Part of a small language model's weights.
Size: 24 layers, vocabulary 2048.
Architecture: LayerNorm before each block, learned positions.
Training: a variant of Muon for these matrices, 692M tokens, 5282 steps.
MLP neurons of a small language model. Each row is named by its layer, matrix (up: input weights; down: output weights) and neuron, and shows model dimensions 0-191. Each number is 500 + 40 x the weight over its row's rms, rounded and kept within 0 to 999. Numbers have three digits each.
After each neuron's rows, "fires before" lists the tokens most often just after its 100 highest values on Wikipedia text that the model never trained on.

L11.up172:513443508492578452434531476542473413457502521515468493528499488458514507525490500589543516469529523518514530558452515491537510483527525524467538562508583510499514502511524479539512523524509492457543544531512419479480548451529439524542511404519559530506546437458422508461498525509484475548503456519495450526473560522541450481508499531546516578391558422478529608492469503504455508462557519501468470450511493509505555527482458558496444429556506469531471470553544490472548542540435498469544467494430463467457455456536522518487496516416556474440459477453498430426542456468576510526
L11.down172:506508548487462513464493501541508521509481481471591510508563500471476471483476477523493537447466533484436583521524448495455512457552525564494413470494494523473478470472451496479509435501494521457505490488518496458506499447464472547500474495476559597620432500449498435468466538599545511565481471488494500488420493504531492475567426465468473578505532500496522503510464451527443468572522458550523456560519487530557544480521516496505462532524480463512445474427500519513583538552556482506449468568487540422583536484426487475496548487560513471515532505522561528399574435512487477476
fires before: " |", ".", " —", "4"

L3.up11:465442493461484450512482546524505535487507535489500555462416508493462527549476451456502485474485455484477530517443509513510473498455446519460502486485502530557479489571597498468473503537498420409455541499462510488544493499536617509553466475462516569472560481476447528478478458572579542518535476532464442499514531495503499462523544538566525471526512469515509452537491420576442551452511589547455511436565459512541530498544503418506527507488524537433544516534476473409504481458478531452579541433509478513495486527433546528498468553517542535534536572456490556476545516511473481588
L3.down11:525493521493549512476455453545529405459510570501580524452473460434524436442497437531590485523549541465516566532451544458532500551456464513466454479500588480452398523485534493463533524570499509519525546512577445453451452487501496477463384483499550499477520517433480528536506546479493490490501523490533513469612465475485470501479482438573472478553455568495468542533538427550462444508530524453464472470545582514553554540487506508530478494489521437500550454503525554442514538457488564472516499505492541499546460474483550521427455503532491464441503491512469521516526490497491508552
fires before: " ", "\n", "-"

L12.up289:470521528463535528485551507505490504526503424454467499474501508486534575559469562539510445471510535571512450489487515470457494457553572502581493583517525468547561513525473481480556449509604475506484590565495474486560574475497482494441513562436460483559476450481517473438478551505470470525472494502505406484493507521490493473424479465562526555401563436487492490424495472448487553479527487467486433449527505521544510483534470523540488438480489580476484580555527485534542486512424504527515476435555526540562450455560530498512527510453496421455489503486544525505547488526521459533
L12.down289:470524487487482532492532476489536478528485490509520510523547491485587464563509561557544552447476509502462552486466481567531515516549587512526475526428556554502480501528540562433515469460506466478473568568552457511518558452534471488514510488434501464546580461456507456500417519504514538544434473566450429456477614464548451465481504468564522536427501496498495518502502500530458543492508518454472450430511488539519563504449492411571504450399510462567410488445520518469550538499546468535521475503550488483447473480512495471471505487538519412449475542485449497487546503494456541522
fires before: " |", "\n", ".", " "

L3.up226:517548488477515455511495440585510457536520571493462458490431514491480482506474577537528476446479478483493522505416550524547537552564478552534461492535534456536535476526539421486484508529476481492499575458512502583507529561519596487451504485480419532518583457463546444570502463455484467491468543494507357491510552547490524537528467518558511464478448497485519515475511486473478542506477528442449486447590439501523544535496477446499498507518458533500546469457508403508429524446462548522560501496544517527535477534535527535526558531490504437466493534435492483545530429528457444539
L3.down226:480523468484552545511481486559480452489507552532483457502484544454479491497439527487486550537486563445521506548369551533522573463473501533534495524508483526495486503508553489487484449500474411514498495506535530523404509523494612423467494506459411477537594495513496470474487474471534492452452430512479380494507469548487497518503546514487482476528497466493515516440528457469534547556528502451466509482541457492571568486551517457495431485496477531439597507447527459531457537512530528540506411480524506579592499548516530536505494551512486465563499519401497479444478467525531468467
fires before: " ", "\n", " Party", " E", " Team", " B"

L5.up637:505462465575488477484523480534460526488451497506501539513444458475429527507529444482536483449484450457524479522455479580464467524481502483478569472481555461599514541550505519504438578455437423467538529477466501525517488580546521524506500418518437522443539530494605546488542487476489498522545530553522445503466494545478470527571531538469499498448519520499499520515496456584450440529565541569467528525537469502483442519457437500499510594509440456542517471501527484500498515453468511498485504516505449512497564563493549541515430442546513579576453487521485506542444502411452415507
L5.down637:508543548495534514495519445537541516483490459526527500532552544561406502448565506449521536564485458496523483495527543521533481472488541512518549500512466503524534530396540546467457529508427471480508488475480457527439541534563507464549566544472480478484495545531510510496486459450511480452450451489487435467454438502478472572603522425429487504511504501497469518525508478462485537558585525517410501570496531484613420461521471399484473499521502450452509538430505494525457488528576461474510478506502521489507505580517469496481434499564479601573463530502482468433518489451512461528
fires before: " "

L3.up489:491441524465442518497493458525496582487429485524507554490497516489438519572493506482483500495483502527448468484488467554518552584501448433524484448464586449570459497553516499508448460475549454490513469454469473576531446524442556573499533447476529536478538536529555472513539475519535557477497531511536491557547575506484469486601495477492500496433481465509449480528548450484498457463540508536511460540551536483412509476517527469564577464525504522475541501532501456511449477497411517543472423489503494490535463537495481563532518486497549418566573551462547387455517443505461484540
L3.down489:543505524529493527533485504544601401438554509564507457464480519479551502445468471532507446619442464476516509509540415593486479543529496533492552495440427555499504521440519518495496540512436540531498474496514559473429493420454457515470603466476511553428528567499520491500533524457468577480482529550512448537459502438520516524508562520520508496471533480529475479440542512447482512505491564453495452506559527479482480470521533519451416442494436477466543501442512518547441522558552507541554558504462513521487492442511509482464489521483542521500525486446514512407510456451540530490
fires before: " ", " ("

L11.up171:477465445487502446513490486531539467518439498562518518591577507475535502588475568560522467462499527500455558432422403570484500481542570443539497556479529545496579511515480533473498476486563445521468528514526480517503526501499514523493540510403465491511491442428485482426489529499484469517440466556504481530440534526483465456488467501515516557469556516429473490468482516513489491539446457476512466445574485487543479450490488499494473459460555578514442544486535552515569561518519453538499543471543485472476450465545518486500526528401629521519507470522443529478476517560450457521
L11.down171:482507499512452484505465476519540490533466595557559499616575562486433443489471504506450570535480472464501472488449474595457485479479460455446565426438455581470427479454430538495477509474496479507493463434559467490471489581535513506576475529521468437473468536463473476472529470537437504531479479503552547544475475553488481570533480473454515501493493525464504503544512424488482477522499492532493517504495552509490469454511520493476481570531456477543521495386542539530493472549616470472448504510508526501532507521521470482515502536511575568579468531470437473478433504534481547461
fires before: "\n", " |", ".", "–", "|", "6"

L7.up583:451468522466553498554518510444557503432474470462497563507511508520487477532507546536481523485453569577426455459486516558480532523522567509519503472508510458527567479499556507562477446486507417474457507525513478522512529477524516524502511559454440465564545439480532473477465513513411438513501448488470499556462545528535473465478531446499604554463489472443476484458538479494528578531506478445466442460515446430549457487475537462542500410503510546485538518497557534509542543570507504554465484454499495472522455490550545434444474576392570447527551430484503478482534455531493562497
L7.down583:480548435470489408504525479454493476521533480536516514516506529454497438464516470559509547540532565488457506456505513535495467497558539501526453532431553495557561490504504566489531404490524426464535540513499474495570495491488466526444480574559413455463485535472497480532503461596442414489553472417518532545513487421543479516438477476530557569538548463488439502485538463552475542570508514504515531454589476501500475489550482498459502553492466524578545540454486442475554524505471455483475485473546448479538491468519508484445467583509423501524509493496478464473486400516485570483
fires before: "\n", " ", " |", " —", " D"

L11.up88:557481475580518545529468475486537515477519505559392398516480472456525458600502540502472508498493536557565478517523463438523535544505480459549539535506545488506466545503418543550526527535492478421515497516541552492456560491494530564471471590468481511475466442462576511492506478522495445387500534533556514552428515459463561489544473535506534550486474486477525472502493461452471480521522528517461532504431487447495536481501473536458517490597481456504554492477520515452524529515527563503437431437487444574519576473534481453463512454483526530488482481533529535488548495406492459448
L11.down88:510573559491527589495475503579401508511447499491529494475480517526574468503517469487508436539483454544544488544501465546540499512496562527484556452449506519530505390485489501440444468491507543530536513462498472533508491506437513498550571490566479432498517544514509499518527492520513479494458444529510465528526529469491490442508556501420506528466513537481529523546486476458515560537579450522403450515316500509499523503498530541535500473495537433492469544486566484494498454478499537528448540507467538436530531475504485482507539530498468449450488626458525439499530524533420493517
fires before: "==", "===", "The", "In", "A"

L8.up418:489488440532470485456529533460498447488548535435494500465461461537526547509474462497480506532489499532431521565496511506447458456544500522509590458580600437476473462520509479537474502597536525441597477526494415454472446513434535481447501500503510500550583545549467523610520544452439419426439529497532560500456500457514483460550490507489476537479481528512504540484513517483491551452430584491507536417580519551506534532473538425465545518593493498481452526525482509431441554498503496483567507484528491485463477521480454511474500523480539468475465538464480517501541477476538483519
L8.down418:482500484508494535520563464501523444576524497437547471455505565448542478480489436476472490489445493489452484566447512538483504498510518523433506513537482494550476509468531455480508460520488604480605472476515467496475488460535526498468458499507555502531498562486531467550504558467489479520452517503478528487453435418456476479561516465562475470449466536425460529539549479504539485533525564552541477539452584575579508532481565478441494553516523411557524556499432469449505572482524414482464567532527479513546496577535475437505531540463552493444491554452465489482493413477461479524
fires before: " |", ".", ")", " m", "1"

L3.up115:526485492474473477561502532553479509545499500533438484468461459548563430536533518565424394469537469461489494459483464542448482600560471511507422540494593501504511530532511538496432435489488516472545525546410482549526461584472567587510494422481519506523478427535427492537491429514503447527494518524512502545421524453501487469533541536530524557478512540521530530479570504553466507524444502470537517497590494565491450493480471525511482483488479502460505501468455480519467447439470495544540494515452529508519520488528455536545513456473493436513545485474573478452557448423468565484
L3.down115:431501442469454525553520439488512500523492553554434428515487488542527491492548479521376450486490525449555442466483478532527494491538494522484484542454507480496543510488453538584530438490515536458527478509508469511480483542503590503563487487482525519517450441513443515459510406511492538486495489474492471555480512468546516441550508476479533579511486573488495530573564485546457450487507515454548457493489506514504484436466477513467497541441429583459464475481429480506476491563571431550500559493503518542561583514565499528491554560534531522546505451474529506492609498418469557446
fires before: ",", " ", "ive", "ions"

L11.up510:562523476447579520482506574495443473478530558559472511461495478532545523510497525503588425500495547526482512577462472474472515483447492464539557571437506512506515469489483501542475538544555490461541491532540542524516552498465549533505504566547476469421461477469525454517477461536444446479528437528514534535511533478515489524501488478520559493495473499503515463506549493453497554531510554479496447473436511444490505498405499557483460451571479406436534485491568529427555454508507535450472519436429425449491565488557452412476526463593458511464560503498553515484509487496549410514
L11.down510:518545492478567552511502529541526537495483520520525468519514569500504512557497466568469508480431450494497548532427481441516477492537499548497553540455538480519513487519504525516476442448423526496486521549446520547459493483446495437479543503431480453537475474549521569542486474491533587445484481507562482521555473474493474449564492480484434511491454521510464538477477483474459550503575453534350538510367528515482551505593464554467479521528524469447470493487472522480553474508535492559490525442476550515522477522522407533538526464521534445447474570474500480449553530503406459467
fires before: "==", "===", "=", "|", "In"

L3.up3:528458467501459497455581432483491596466517515493553515474501447502406554562530469462482496533435487508482487501441526566423473460502499545520500523494573459553505564539488557528447549490551448470544511511428549535507546496537475583556520549472442535527516543441575512502468476522511549443532521536472511496494584514486477476451488531498511510543537544556473505527521462522462530501494517511498515603559469452468542483531481445522507478499443512481527492499490414454486500469464494474588459485469447468478434529533510561515497454507482488559401536475490466539472539468406448576
L3.down3:508516474505548565446543470535471528501538543542509506469524517404443530479506526504436516524494512498577451545450533507475467415523509547529511539518413505481508501446566480469510482510508452525525517529444484506444573556530479534508506542520465509545499588566516540524502509528448491446448477487481516475396404541528442537482532502484557433542514412499532467507476507428517568483504473551501430549518461486508492539505516425500490498455542530383548538525490577475498493446590498491507467537461490488500486452532517504557528570545518483597411487483467469478480469465482513461
fires before: "-", " ", "im"

L11.up566:529494460527584521506448529551510542496571512512471502525447505493551535488534515527501513465503501536490545548442465473475516472526492453534593502513473528460468440505409502497462514523515499414536507507574554505551534482421511520479501538529452497433513565466522501544499475521426444451483471488516489521522531406420510520511471527497500502462544532485553507535491520460542500536506571490469487475416497427478519501435532531442481494595571431505568528503576498468536524522446592488428495455523432516487540515469462383474538444510485460452582506527566494525484508531536470440
L11.down566:484496504535578592512477521576476519481430490520501472513460504493528520527524496469479470503447554550543588532465470484522482497452522544550476536438542518533507445486501519515472476463437496483486510532513559562520506498483519412521509472473508438517534491475513514529533479499472467460498504548504440525511493446478494515553471482496469509481464487511492535499509460458497579421556465508384501569368480535508512494592474577506509535569497484528537514470522490528532461475542561505456514500511457506483517501577385517530498438570517487457427644420464454499545504472461456505
fires before: "==", "===", "The", "A", "In", "C"

L7.up363:509470570415464567423566471506502489497534491507579513528493463517562445556552499535491511490503508489469532453459498549523536516537539578498567545515547476554508501428518460563544510450481537471584398503518482460516537533584444480516466449548575591513531541498485477560471560452501467531492506536552492485546532509490487476471507469517398562440536484484474487502513493402431474526575496505446442462469509473445477471499491501527515473487566520575561467506402497504496482527465490526497460469562530494560461471474484520476491519484482479473479469536546449482467482422470519446
L7.down363:494491480505497403438554535466436497528506497504495431547480520552575439483451493520482448502449465571517489544477402485522535462527505529449528479520486486534506552495459548453430560502494524512581545511415488448503507524521435446472451493519566594478496467482481484534490519529494521491497488464515487472470549558508483560596488475509473485459472506535520502455438464410500520458497519475486505490570534415510481544556509501545449485561480544543472591468494576508431543498496505472467512558498507419439561515534520475448506448472536540494492482478500538596525489585542505442
fires before: " |", " ", " —", "\n"